{"num_hidden_layers": 12, "hidden_size": 320, "num_attention_heads": 5, "num_key_value_heads": 5, "head_dim": 64, "intermediate_size": 1920, "vocab_size": 32000, "hidden_act": "gelu", "norm": "layernorm", "norm_place": "pre", "norm_eps": 1e-05, "positions": "rope", "rope_theta": 10000.0, "rope_fraction": 0.25, "qk_norm": false, "attn_scale": 0.125, "bias": "all", "tie_word_embeddings": false, "parallel_block": true, "init": "normal", "init_std_qkv": 0.025, "init_std_o": 0.0, "init_std_up": 0.025, "init_std_down": 0.0, "optimizer": "muon_variant", "learning_rate": 0.00864, "lr_mult_o": 4.0, "lr_mult_down": 3.0, "beta1": 0.95, "lr_head": 0.007, "max_grad_norm": 2.0, "warmup_steps": 200, "schedule": "wsd", "decay_fraction": 0.765, "decay_shape": "linear", "final_lr_fraction": 0.05, "batch_tokens": 65536, "max_seq_len": 256, "doc_mask": false, "z_loss": 0.0001, "train_tokens": 684000000, "max_steps": 10438, "dataset": "wikipedia_en"}
MLP neurons of a small language model. Each row is named by its layer, matrix (up: input weights) and neuron, and shows model dimensions 80-207. Each number is 200 + 30 x the weight over its row's rms, rounded and kept within 0 to 999.
After each neuron's rows, "fires on" lists the tokens most often at its 100 highest values on Wikipedia text that the model never trained on; "fires in" lists the words (lower case) most often at its 100 highest values on Wikipedia text that the model never trained on.

L6.up1678,199,196,259,190,240,151,193,176,212,265,168,232,199,184,238,181,263,213,178,176,171,179,211,158,251,185,192,167,217,222,196,150,231,196,194,187,177,239,207,196,195,226,215,208,168,165,170,184,163,231,189,211,200,212,199,202,248,164,236,202,150,153,181,192,184,240,175,203,221,247,222,192,151,172,212,188,191,214,178,204,173,223,182,174,217,111,180,207,173,191,228,243,160,265,273,201,194,206,210,235,255,210,234,226,238,142,242,170,210,242,214,182,211,188,214,212,220,207,208,204,248,189,195,256,156,212,130,229
fires on: " of", " 1", " 2", " including", " with", " as"
fires in: "of", "1", "2", "including", "with", "as"

L2.up447,204,176,258,208,172,149,156,222,214,186,198,217,250,219,182,217,233,201,158,176,213,225,194,216,178,215,188,187,139,145,182,211,185,230,207,210,213,194,157,196,195,248,181,241,175,195,208,184,168,249,125,193,190,214,245,200,179,200,202,179,196,180,207,205,178,173,223,196,161,181,177,243,176,204,171,213,216,199,185,244,191,189,168,228,247,188,177,205,220,201,257,193,220,240,276,174,175,212,189,192,199,212,211,207,136,252,174,157,191,217,153,193,222,215,211,197,167,262,190,233,204,203,208,235,167,236,228,210
fires on: " which", " who", " that"
fires in: "which", "who", "that"

L4.up1538,213,206,167,177,131,251,183,208,215,150,226,191,191,186,199,190,214,215,232,165,247,161,191,188,139,205,260,223,182,245,219,181,235,195,232,207,192,144,172,169,205,189,192,168,237,271,220,185,274,147,188,282,197,208,225,193,256,182,199,214,183,212,223,227,157,209,248,213,190,251,202,219,151,238,251,219,195,128,153,181,188,191,173,220,187,226,208,220,183,223,185,177,213,196,223,231,201,173,212,247,194,250,171,184,212,224,167,139,178,230,202,212,193,165,191,188,191,199,185,202,183,199,195,187,210,191,230,216
fires on: " as", " of", " many", " other", " such", " most"
fires in: "as", "of", "many", "other", "such", "most"

L6.up549,222,182,219,201,168,186,194,221,240,246,209,180,217,205,218,210,224,133,184,178,234,178,235,235,200,197,233,138,162,166,182,240,198,130,231,161,235,166,141,186,219,238,214,221,208,208,215,170,152,167,259,215,157,225,161,188,267,242,198,185,211,177,200,204,132,225,210,182,254,244,216,195,200,188,247,229,191,208,256,178,201,204,150,154,212,181,200,179,147,205,240,251,211,164,171,188,182,177,202,272,242,191,219,245,210,190,169,226,251,154,180,217,188,225,196,227,202,234,205,221,220,215,208,219,201,209,179,182
fires on: " of", " that", " to", " on", " for"
fires in: "of", "that", "to", "on", "for"

L2.up1283,166,202,234,204,250,177,228,201,193,150,172,193,190,162,222,198,289,217,183,218,263,169,219,229,239,165,217,233,226,204,186,220,203,222,198,176,250,189,126,204,197,206,177,165,171,204,243,238,185,219,198,194,210,207,261,206,198,207,179,240,224,203,190,211,190,175,200,117,184,137,214,214,150,216,207,193,195,178,234,259,219,181,194,202,230,185,177,219,167,219,181,178,192,205,216,186,205,199,226,181,240,212,210,180,167,176,160,207,203,164,239,244,195,140,215,222,220,233,146,185,247,241,203,160,201,234,214,155
fires on: " also", "ed", " then", " even", "d", " said"
fires in: "also", "then", "even", "averaged", "said"

L2.up1895,184,192,189,237,229,192,202,221,225,222,158,199,242,216,222,201,262,180,232,251,201,220,189,140,212,207,213,219,202,239,193,246,233,215,228,204,155,305,188,194,190,217,174,186,199,214,174,249,191,239,247,253,203,246,188,186,229,206,189,232,177,146,149,208,166,254,185,208,171,146,220,214,205,208,207,158,193,201,182,191,213,240,148,152,221,224,127,261,203,172,207,193,177,193,202,258,173,198,174,201,203,174,177,204,243,213,215,226,217,191,166,199,195,174,197,258,192,155,202,150,240,230,189,158,246,171,128,243
fires on: " to", "t", " would"
fires in: "to", "t", "would"

L4.up718,216,171,270,182,225,183,193,198,222,187,189,228,195,203,242,205,199,206,177,215,171,194,208,230,197,218,185,193,182,255,234,199,181,215,184,244,190,188,266,167,232,239,244,179,175,201,190,204,188,236,179,235,204,255,190,165,211,202,197,217,271,274,197,232,231,212,227,216,181,247,235,207,177,221,187,226,195,190,194,192,154,191,167,141,271,180,185,192,175,179,186,266,185,186,225,156,217,195,148,273,172,257,208,203,207,127,181,171,203,199,198,235,213,168,208,211,218,203,183,217,173,231,225,165,204,247,197,252
fires on: " with", " including", " which", "ing", " to", " housed"
fires in: "with", "including", "which", "to", "housed"

L6.up535,187,167,227,202,236,168,218,199,251,205,195,194,209,245,185,218,193,148,180,174,197,214,187,170,215,212,228,180,171,223,246,205,237,188,200,215,212,232,189,151,194,169,171,181,119,230,209,210,211,186,293,153,215,194,188,194,153,234,178,132,222,231,193,217,226,192,170,184,248,172,214,155,125,236,138,226,225,198,157,175,211,231,201,181,204,170,165,247,148,237,219,198,141,212,180,186,241,186,134,210,190,160,182,238,180,161,182,147,202,130,145,183,220,179,128,232,209,195,223,216,271,175,256,219,239,187,152,271
fires on: " 2", " 1", " contract", " U"
fires in: "2", "1", "contract", "uzzell"

L2.up850,251,205,206,207,218,241,191,201,236,201,188,188,242,228,147,188,163,162,137,231,174,219,135,184,180,165,206,168,217,144,255,182,196,215,267,193,172,230,199,163,234,219,204,216,190,238,163,175,231,225,218,236,214,168,252,194,217,254,248,224,185,180,157,224,197,211,219,217,151,174,178,276,215,168,233,220,183,198,255,218,226,222,148,188,225,221,227,174,183,207,204,191,208,160,200,274,172,193,177,201,165,217,203,206,158,163,211,172,209,212,127,215,221,139,230,172,157,203,256,257,227,206,217,188,193,190,248,210
fires on: " two", " three", " four", " one", " six"
fires in: "two", "three", "four", "one", "six", "five"

L6.up1640,233,185,167,248,202,138,174,227,130,236,196,204,240,218,189,220,215,228,237,162,217,196,221,223,226,212,179,159,229,186,168,260,229,173,149,218,223,226,240,174,219,170,213,225,183,213,155,217,204,234,188,245,226,183,155,203,174,181,159,155,205,155,219,217,164,217,197,240,173,223,208,144,190,235,173,228,228,191,156,188,223,176,170,211,202,136,224,214,185,233,247,219,136,183,199,138,244,166,167,218,216,200,229,161,216,154,209,210,187,195,210,188,157,165,214,187,213,226,226,183,201,209,192,186,188,207,150,191
fires on: " 4", " 2", " 1", " 3", " (1"
fires in: "4", "2", "1", "3"

L6.up305,220,205,216,189,195,214,207,134,174,189,195,247,167,270,212,205,231,190,169,184,159,220,227,208,180,228,181,176,211,199,200,234,184,203,259,136,153,232,215,159,200,220,171,210,211,168,204,210,156,222,180,196,146,179,205,232,212,231,204,195,242,183,206,215,190,168,220,231,159,245,212,199,221,148,193,167,246,179,219,238,235,271,204,209,163,177,210,227,232,197,208,256,175,171,184,211,215,217,202,209,232,190,196,142,154,188,207,152,207,152,187,193,212,163,232,173,201,158,251,138,175,253,201,210,247,199,163,205
fires on: " to", " would", " a"
fires in: "to", "would", "a"

L6.up36,228,155,196,194,203,204,183,204,178,195,167,220,218,201,196,181,216,205,168,198,186,243,257,199,140,203,198,227,227,201,190,214,242,143,205,207,207,275,168,201,230,162,192,246,241,178,160,206,190,186,195,207,177,198,157,187,207,188,203,203,160,218,193,182,200,207,204,207,247,276,183,153,211,211,200,234,229,155,206,190,204,187,250,190,177,217,223,179,225,227,224,213,183,186,221,199,152,206,165,193,204,227,226,164,230,187,184,189,188,168,181,206,228,170,177,249,197,126,209,175,165,205,245,177,205,226,123,237
fires on: " to", " would", " that", " and"
fires in: "to", "would", "that", "and"

L2.up282,190,182,291,193,185,196,193,219,209,204,192,179,212,190,249,173,221,163,232,189,217,199,228,204,194,249,242,212,194,136,199,154,193,195,202,181,136,165,113,221,231,205,213,159,179,155,206,195,212,181,179,153,204,216,234,203,183,213,173,201,196,242,236,186,194,197,164,197,227,211,172,183,199,234,235,237,165,217,250,190,187,197,138,230,188,207,166,133,194,221,210,186,194,176,210,234,211,201,230,206,204,182,191,199,161,166,203,213,229,188,187,284,221,154,178,187,189,203,219,207,230,266,289,239,193,191,186,204
fires on: "s", " also", "ly"
fires in: "also", "s"

L2.up1521,208,194,231,244,201,220,177,184,214,242,173,188,240,245,134,232,216,243,141,192,231,211,236,222,169,222,168,151,165,189,127,207,155,187,225,181,188,177,199,207,196,245,207,286,248,237,160,234,161,195,181,186,213,210,181,210,160,202,253,211,186,227,115,167,241,256,220,220,161,156,197,184,205,271,198,221,199,201,216,252,201,138,214,155,155,212,203,194,182,178,177,251,192,197,162,192,252,177,221,164,217,178,183,116,193,183,203,231,149,192,234,263,227,158,231,216,187,184,208,164,206,216,173,225,170,186,181,183
fires on: " of", " by", " and", " mixed", "s", " followed"
fires in: "of", "by", "and", "mixed", "followed"

L2.up1234,223,180,170,208,207,223,172,221,197,243,184,227,237,193,170,198,209,221,148,163,246,260,194,216,205,222,244,196,225,236,205,191,194,231,244,192,239,254,195,212,203,255,205,158,212,239,225,200,171,206,234,212,213,205,143,186,277,201,189,179,216,232,194,185,203,237,226,224,179,200,190,212,186,206,242,187,248,133,184,193,173,150,175,149,159,242,212,249,154,196,201,214,207,152,217,187,183,197,221,153,231,212,150,162,141,220,235,180,199,153,205,202,192,185,211,155,208,196,184,218,173,169,180,211,208,229,204,237
fires on: " as", " of", " des", " under", " As", " called"
fires in: "as", "of", "des", "under", "called"

L6.up1309,269,176,188,218,234,230,173,205,280,275,245,258,215,201,206,232,245,169,197,159,178,252,200,220,197,145,224,191,177,237,197,220,159,193,206,190,259,209,195,170,191,146,196,199,258,205,193,140,209,130,183,211,171,213,210,216,166,190,190,144,174,240,190,140,274,194,173,170,206,171,175,222,176,142,188,223,174,171,245,206,179,192,184,237,213,194,205,222,199,141,137,257,120,155,210,216,219,159,199,215,217,180,241,189,165,182,192,156,196,200,240,185,180,151,201,207,173,223,185,135,199,156,185,164,233,200,192,182
fires on: " on", " from", " office", " of", " Me", " My"
fires in: "on", "from", "office", "of", "my"

L2.up1045,181,233,197,219,239,180,191,213,139,207,195,185,195,160,214,185,201,229,177,148,182,214,222,161,221,140,163,193,212,154,212,165,205,199,202,157,214,189,268,214,210,202,172,167,179,223,233,207,228,199,197,123,209,228,258,174,203,258,214,256,256,200,217,173,215,199,196,190,205,208,148,185,198,197,265,194,204,184,167,243,149,191,151,171,210,208,199,201,215,175,251,199,201,173,160,186,194,197,143,237,241,211,198,194,178,176,243,278,264,215,217,234,203,176,210,209,205,152,176,179,223,261,207,230,121,184,188,173
fires on: " also", " addition", "s", " Also"
fires in: "also", "addition"

L6.up1015,155,152,173,209,198,220,170,241,156,203,175,162,244,167,222,219,191,165,162,132,211,136,240,188,208,237,197,206,163,207,179,204,216,153,205,135,199,184,186,213,194,221,199,222,144,152,205,163,222,184,222,178,166,202,213,245,210,217,170,164,246,194,239,207,235,159,228,136,221,192,184,256,184,264,251,182,220,236,232,237,150,201,258,186,219,207,165,240,228,181,262,233,150,206,199,216,192,206,196,206,216,176,220,245,238,233,187,162,195,213,164,178,200,167,210,219,148,194,199,286,175,156,229,244,229,171,158,216
fires on: " who", " the", " that", " whom", " how"
fires in: "who", "the", "that", "whom", "how"

L2.up227,232,169,167,218,176,149,189,202,181,208,203,200,212,191,194,213,253,233,210,202,192,206,228,194,184,175,187,165,184,230,168,224,199,169,241,198,198,238,185,219,213,212,109,215,220,140,182,127,178,145,170,163,183,233,198,177,217,223,220,201,195,171,218,170,185,164,234,229,197,154,198,154,215,197,219,184,249,219,189,138,209,179,195,228,152,176,193,236,193,218,189,261,87,180,214,186,209,172,249,237,268,192,180,161,203,181,247,232,222,182,216,210,215,224,208,268,211,232,208,147,231,225,197,191,183,167,204,207
fires on: " of", " band"
fires in: "of", "band"